MLP neurons of a small language model. Each row is named by its layer, matrix (gate and up: input weights) and neuron, and shows model dimensions 208-271. Each number is 128 + 32 x the weight over its row's rms, rounded and kept within 0 to 255. A neuron's up and down rows have the sign that makes its largest values positive.
After each neuron's rows, "fires on" lists the tokens most often at its 100 highest values on Wikipedia text that the model never trained on.

L5.gate1345 [111 151 105 161 127 168 127 178 155 168  65 137 125 194 166 164 189 118 135 148 148 185 127  71  60 126 137  93 136 138 172 125 115  76 173 125 125 117 118 138 136 146 148 125 162 130 140 140 176 152  93  88 140 100  87 137 151 146 137 128 106  80 188 141]
L5.up1345 [101 113 110 122 154 123 104  83  82 150 102 165 116  88 150 143 142 101 105 131 191 155 135 139 176 113 137  91  94 182 138 102 146 127 128 137  76  86 155 141 138 124 134  71 166 160 141  89 143 123 128 162 215 153 128 184 142 137 165 104 214 115 121 119]
fires on: "ed", " on", " opened", "rated", "ped", "ced"

L7.gate317 [112  73 173 139 104  95 128 172  52 199 124 101 133 142 110 147 112 152 122  86  93 132 124 129 130 179 160  88  40 202 121 130 141 108 162 140 170 132 149 132 147  85 175  71  69  98 231 160 126 118  89 137 144 140 115 152 128 126 151 137 158 101 115  68]
L7.up317 [127 121 160 124  98 116 102 122  78 140  41 151 124 104 106 100  78 135 145 126 133 186  80 105 162 115 147 108 183 126 124 137 149 177  89 160  66 134  81 143 117  66 121 118  72 110 120 145 133 105 115 107 187  97 109 131 141 122 152 141 139 138 135  81]
fires on: " 18", " 185", " 184", " 180", "ione"

L5.gate827 [ 91 153 121 122 120 122 153 151 149 136 114 132 154 127 119 183  82 119 132 150 128 117 142 103 143  87 153 126  91 141 111 162 108  45 202 108 114  91 124 185 115 169 121 137 152 157 145 101 152 172  93  83 136  89 133 109 164 170 183  92 129  89 123 171]
L5.up827 [134 119 104 152 154 118 159 109  65 146  69 147 144 147 141 147 128 153 141 204 148 127 164 125 161 127 138 157 135 130 152  95 123 101  90 129 124 154 137 110  75 136 143 107 143 124 126 162 106 162 135 134 117 111 118 158 141 153 120 158 134 116 156 110]
fires on: " on"

L8.gate383 [ 70  96 191 139 110 164 149 157 106 112 103 150 152  85 127 115 143 118 147  69 135  88 102 152 162 200 110 175 170 102 114 191 132 120 120 143 103 132 132  77 124 149  94  93 157 101 125 122 182 133 164 162 177  87 111 133 167 146 131 125 113 125 139 123]
L8.up383 [119 110 133  91 123 127 125 147 151  89 121 159 107 102 203 134 125  99 134  96 180  71 145 162 133 122 140 130 124 148 121 118  88 127  75  69 105 155 135 124  94 133 106 125 160 111 135 167 120 112 121 188 119  81 111  92 175  59 133  68 143 167 153 122]
fires on: " |", "|", " ("

L5.gate214 [ 79 147 165 129  97 170 167 129 106 145 114 151 119 114  90 117 151 126 129  77 151 177 162 179 108 172 113 101 112 108 121 126 113 129  94 122 174 143 129 158 138  72 114 149 132 133 155 166 117 136 130 187 144 134  99 159 143 103 132  93  61 149 160 106]
L5.up214 [175 137 177 138 128  80 155 100 135 146 119 140 142 120 132 192 133 110  55 114 147 118 145 181 106 169 145 148 198 118 128 103  80  91  87 177 152 159 169 172 190  90 117 125  60 115 142 196 220 111 118 176 107  43 119 125 184 141 100  74 104 107 154 158]
fires on: " |", "ch", " wrote", "ns", "s", "n"

L5.gate744 [124 124 153 129 159 128 148 145 107 149 112 105  69 124  68 109 174 116 122 137 111 117 114 155  89 181  41 110  38 121 112  90 158 116 124  84 149 134 101 161 137 102  90  65 112 146 135 121 162 139  84 178 152 124 148 164 142 168 115 107 111 117 156 129]
L5.up744 [117 113 135 108 165 174 131 173 155 106 108 134 135  69 159 161 141 125 127 124 105 175 134 210 101 162 143 151  96 160 110 133 161 128 111 159 151 130 122 156 170 139 138  98 128 116 129 102 141 142 117 155 169  94 131 169 164 157 158 126 140 104 114 149]
fires on: " |", ";", "3"

L7.gate642 [ 96 120 101 117 177 142 135 158 144 125  87 124 144 149 144 111  96 127 161 138 146  83 109 127 187 143 139 142 130 148  92 112 160 126 107 146 160  92 140 116  78  81 113  88 154 133 111 119 173 181 148 157 109  94  94 122  99  45  71 129 144 189 152 148]
L7.up642 [ 82 115 111 163 195 152 146 109 174  70 151 187 107  91 194 125 117  95 112 138 164 109 101  55 182 168 125 132 148 163 107 111 128 188 146 131 130 155  86 125  83 108 150 111 163 157  94 121 132 131 108 124 138 133  92 153 103  54 116 114 115 147 124 120]
fires on: " in", ")", "-", "\"", " |"

L8.gate1082 [123  85 174 144 151 114  68  94  91 165 122 145  52 156 132 106 150 145 166 133 178 125 155 101 139  83 150 163 149 123  24 138 112 126 174  87 107 150 124  89  67 114 143 128  46 166  87  91 139 116 106 121  96 123 146 171 165 177 111 103 193  70 127 152]
L8.up1082 [112 105  92 137  69  76  72 119  89 148 107 225 135 168 142 157 139 152 115 185 123 164 159 129  77 123 181 130 168 100 113 177  96 165  98  70  79 115  24  99  77 124 116 119 157 161 174  98 118  73 115 140 134  95  99 139 113 145 127 154 109 144 152 134]
fires on: " pro", " Air", "-", " Pro", " air", "ato"

L5.gate168 [124 213 133  80 123  94 104 130 170 135  84 188 117 194  86  89 119  77 134 165 128  81 138 162 170 125 107 115  62 105  63  71 106  84 131 125  94 104 118 180 173 145 106 133 160 139 168 155 135 112 122 111 132 139 110 207 113 129 177 103  89 112 200 121]
L5.up168 [115 166  95  79 140 156 124 144 125  90 127 144  87 111 131  88 125 179  90 112 111 112  75 139 159 142 116 123  84  87 109 172 130 130 170 168 132 132  87 111 144  78 126 134 123 146 104  90 154 126  89 112 168 108  92 155 110 123  95 109 159  72  91 188]
fires on: ".", ",", ":", ";", "\n\n", " the"

L8.gate459 [117 124  99 115 125 182 159 100 139 103 169 117 125 130 128 184 167 106 116 133 172 158 122 150 146 121 127 125 151 178 141 194 174 115 100 203 109 146 104 115 131 176 163 125 131 116  80 143 160 147  80 137 170 123 137 122 140 119 150  64 132  80 130 133]
L8.up459 [119 165 199 153 143 149 118 101 105 121 121 127 143 153 192 124 125  91  82 116  53  88 107 169 133  87 118 169 179 144 146 121 126 126 110  27  73  68 160 154  67 106 103 181 188 154 135 134 175 189 104 149 119 157 139 172 111 142 167 123 148 130  55 125]
fires on: "'", " '", " (", "hi", "ti"

L5.gate1421 [195 128 156 115 148 132 101 111 198  76 105 157 141 114 125 146 126 125 134 105  50 112 147 135 125 163 114  85 106 103  75  84 113 168  73 115 115  83 152 107 119  96 140  98 112 131 151  81 202 222 118 147 161  69  99  78 152  61 200 148 117 119  78 134]
L5.up1421 [144  84 160  71 129 109  93 152 158 100  97 118  98 123 137  99 104 158 126 174  88 134 135 186 132 125 176 141 142 103 103 106 143 144 138 117 164 123 101 144 158 132 116 178  94  75 115  98 159 185 118 106 159  97 130 165 181 147 104 169 131 130  37  79]
fires on: ".", " Ste", "te", "ste"

L8.gate57 [138 110 200 135 171 148 135 116 164 118 105 158 136  95 187 132 174 128 131 142 139 145  97 128  82 105 130 152 113 125 148 101 105 178 130 141 101  76 147 152 127 180  77 159 139 115 139  82 184 120 132 169 133 104 136 129 144 151 145 155 107 157 111 160]
L8.up57 [128 102 152 147 154 164 130 127 138 147 107 118  50 109 171 120 129 133 148 183 168 141 131 185 165 172 120  79 125 119 101 110  47 114 128 138 127 170 186 164 128 130 118  99 191 113 137 128  98 132 159 149 130 119 204 132 109 136 150  98 122 154 137 111]
fires on: " |", "ce", " Bon", " United"

L5.gate1063 [ 90 136 129 114 168 124 135 137 111 138  61 134  86 111 191 183 114 174  78  81 121  59 137  87 110 135 158 143 166  95  63 114 119 189  76 114 167 188 132  86 132  75 156 174  78 160 138 200 218 143 145 176 115  91 135 185  99 122 210 194 164 167 144 150]
L5.up1063 [123 134 113 172  87 125 113 111 131 153  89  80 112 116 173 173 109 133 116 105 158 122 114 137 121 121 170 169 166 117 115 181 151 109  92 157  74  90 145 125 141  97  55 142 116 178 109 214 161 164 148 135 130 116 153 177 110  70 150 147 144 159 171 132]
fires on: "od", " ag", "d", " Ag", "ic", "ig"

L5.gate1538 [ 89 142 100 175 113 131  65  89 110 135 107 132 119 180 134 142 133 177 100 131  93  86 130 157  77 102 140 109 163 128 146 141 161 163 201 106 170 170 138 114 121 150 164 151 115 103 132 140 160 122 107  99 165 131 131  77 191 168 114 113 137 112  67 155]
L5.up1538 [142 139 147 158 107 128  92 162 155 151 139 135 140 187 140 211 131 140 174  93 174 188 169 146 115 108  85 110 155 145 126  81 102 176 121 109 163 106 103 108 149 128  76 116 102 123  95 157 154 149 194 137 122 125 109 115 151 130 129  41 129 107 140 207]
fires on: "os", " Los", "o", " Les", "as", "es"

L7.gate1459 [140  89 194 119 155 109 121 145 107 135  66 112 149 115 119 136 152 100  80 140  82 102 155 120 128 142  89 134 125 121 124 126 190 114 157 136 159 110 127  97 155 128 106 133  56  90 125  97 147 165 108 125 151 170 107 150 121 140 225 167 135 164 133  98]
L7.up1459 [200  77 132 128 152 104 159 109  70 132 118 108 169 196 161 122 155 111 116 133 144 161 130 141 111 111  99 142 120 143 140 114 212 138 131 139 186 117 131 120 116  92 113 127 156 111 192 130 133 204 104  98 159 192  85 204 132 122 160 138 151 165 162 121]
fires on: "s", "S", "p", ".", "pan", "'"

L5.gate1608 [182  88 103 121 167 122  78 163 108 152 144 147  83 177 157 128 164 115 127 175 199 153 136 155 174 129 166 179  80 138  81 165 153  74 182 125 120 121 142 112 168 101 114 126 108 129 125 142 143 104 136 174 151 101 173 152 148 144 133 135  40 149 131 152]
L5.up1608 [ 86 132 116  88 166 137 104  95 189 154  83 165  94 117 141 127  96 141 157 184 146 156 199 162 111 126 119 103 123 139 113 188 117  82  87 101 117 135 128 134  99  95 131 129 123 171 173 162 133  76 118 180 106 151 126 135 116 165 131 128  40 131  92 158]
fires on: " Pro", " sub", "-", " exc", " Super", " Sub"

L7.gate1053 [126 149 177  77  62 186 137  99 105 105  71 193 145 119 113 159 215 159 178 129 112 119 111 137  78 113  56 123 102 169 125 132  53 164 126  88 107 159 121  98 138 111 103  44 132 142 165 145 146 124 123 136 186 160 103 154  93 118 164 159 132 181 135 176]
L7.up1053 [148 134 162  49  92 127 135 106 164  83 107 155  95 112 153 126 165  77 109 119 148 106 100  49  80 147  92 192 107 133 136 113  85 124 185 125  55 158 130 169 134 128 102 172 133  59  98  90 178 132 119 107  94 114  93 169 111  98 111 142 153 192 134 124]
fires on: ".", ":", " |"

L8.gate241 [122  45 203 134  97 162  84 139 150 118  86  93 112 137 101 145 187  97 174 162  77 110  80 112 153 146 124  91 124  93 143 109 151 165  77 143  83 112 129  81 137 133 141 135  83 101 182 127 166 182 133  87 156 136 141  81  54 172 160 152  89 139 200 144]
L8.up241 [ 99 133 102 122 102 101 142 171 155  64 146  88 186 165  79 147  83 178 135 137 180 161 132 125 123 124 140 177 122 107 123 104 130 132 177  92  62 174 128 122  97 107 147 132  68  83 145  59 113 188  87 120 117 110  97 158 153 164 176 137 174 216 125 162]
fires on: ".", "=", "\n"

L7.gate356 [114 123 117 203  92 161 144 128 177 160 146 178 103 129  73 111 119 138 161 146  83 140  77 175  37 189 124 162 174  69  89 108 155 135 168  83 103  61 169 109 137 165 128  66 120  91 134 109 135 133 113  85 152 101  96 144 151 148 141 151 165 103 138 188]
L7.up356 [101 156 160 150 113 147 172  80 153 112 153 146 121 129 172 112  37 153 140 117 151 162 113 192  93 154 138 146 135 112 187 138 101  88 133 115 102 121 116 165  89 149 138 169 133  97 124 199 125 167  69 194 185 136  94 131 169 114 133  92 152 166 101 116]
fires on: " |", "/", "ch", "vi"

L5.gate522 [104 120 176 109 105  98 175 110 166 163  97 129 220 167 130 139 178 120 141 104 112 101 194 113  82 177 200 101 146 160 159 125 133 128 122 156 166 146 161 134 111 148 100 114 179 117 159 125 123 173 179 120 113 142  99 136 115 118  82 149 114 102 138 139]
L5.up522 [175 100 162 108 135 175  99 103 169 148 184  88 162 125 128 152 132  89 132 133 104 118 189 161 116 143 145 117  89 109 108 147 129 176  88 122 101 132 192 152 152 187 116 116 131 145 123  69 172 114 130  65 163  69 175 149 159 110 121 135 163 140 170 126]
fires on: "o", "a", "i", "ó", "z"

L7.gate1272 [104  79 122 135 123 126 139 130 132 123 179 141 143 114 108 160 150 152 196 138 173  88 151 118 113 145  55 135 167 206  65 163 170  91 101 151 151 166  78 141 116 145 207 116 109 163  97 131 102 140 148 123 154  68 135 112 105 141 117 105 136 110 114 114]
L7.up1272 [178  84 131 108 116 130 105 147 122 113 142 132 138 103 152 180  73  75 148  64 161 134  97 108 118 106 132 102 122 109 110 102 172 143 120 124 152 105 139 104  82 118 128 131 194 106  77 181 146 147 115 163 118 101 183 124  89 155 109 139 172 169 102 160]
fires on: "ti", " Kar", "l", "hi", "j", "ped"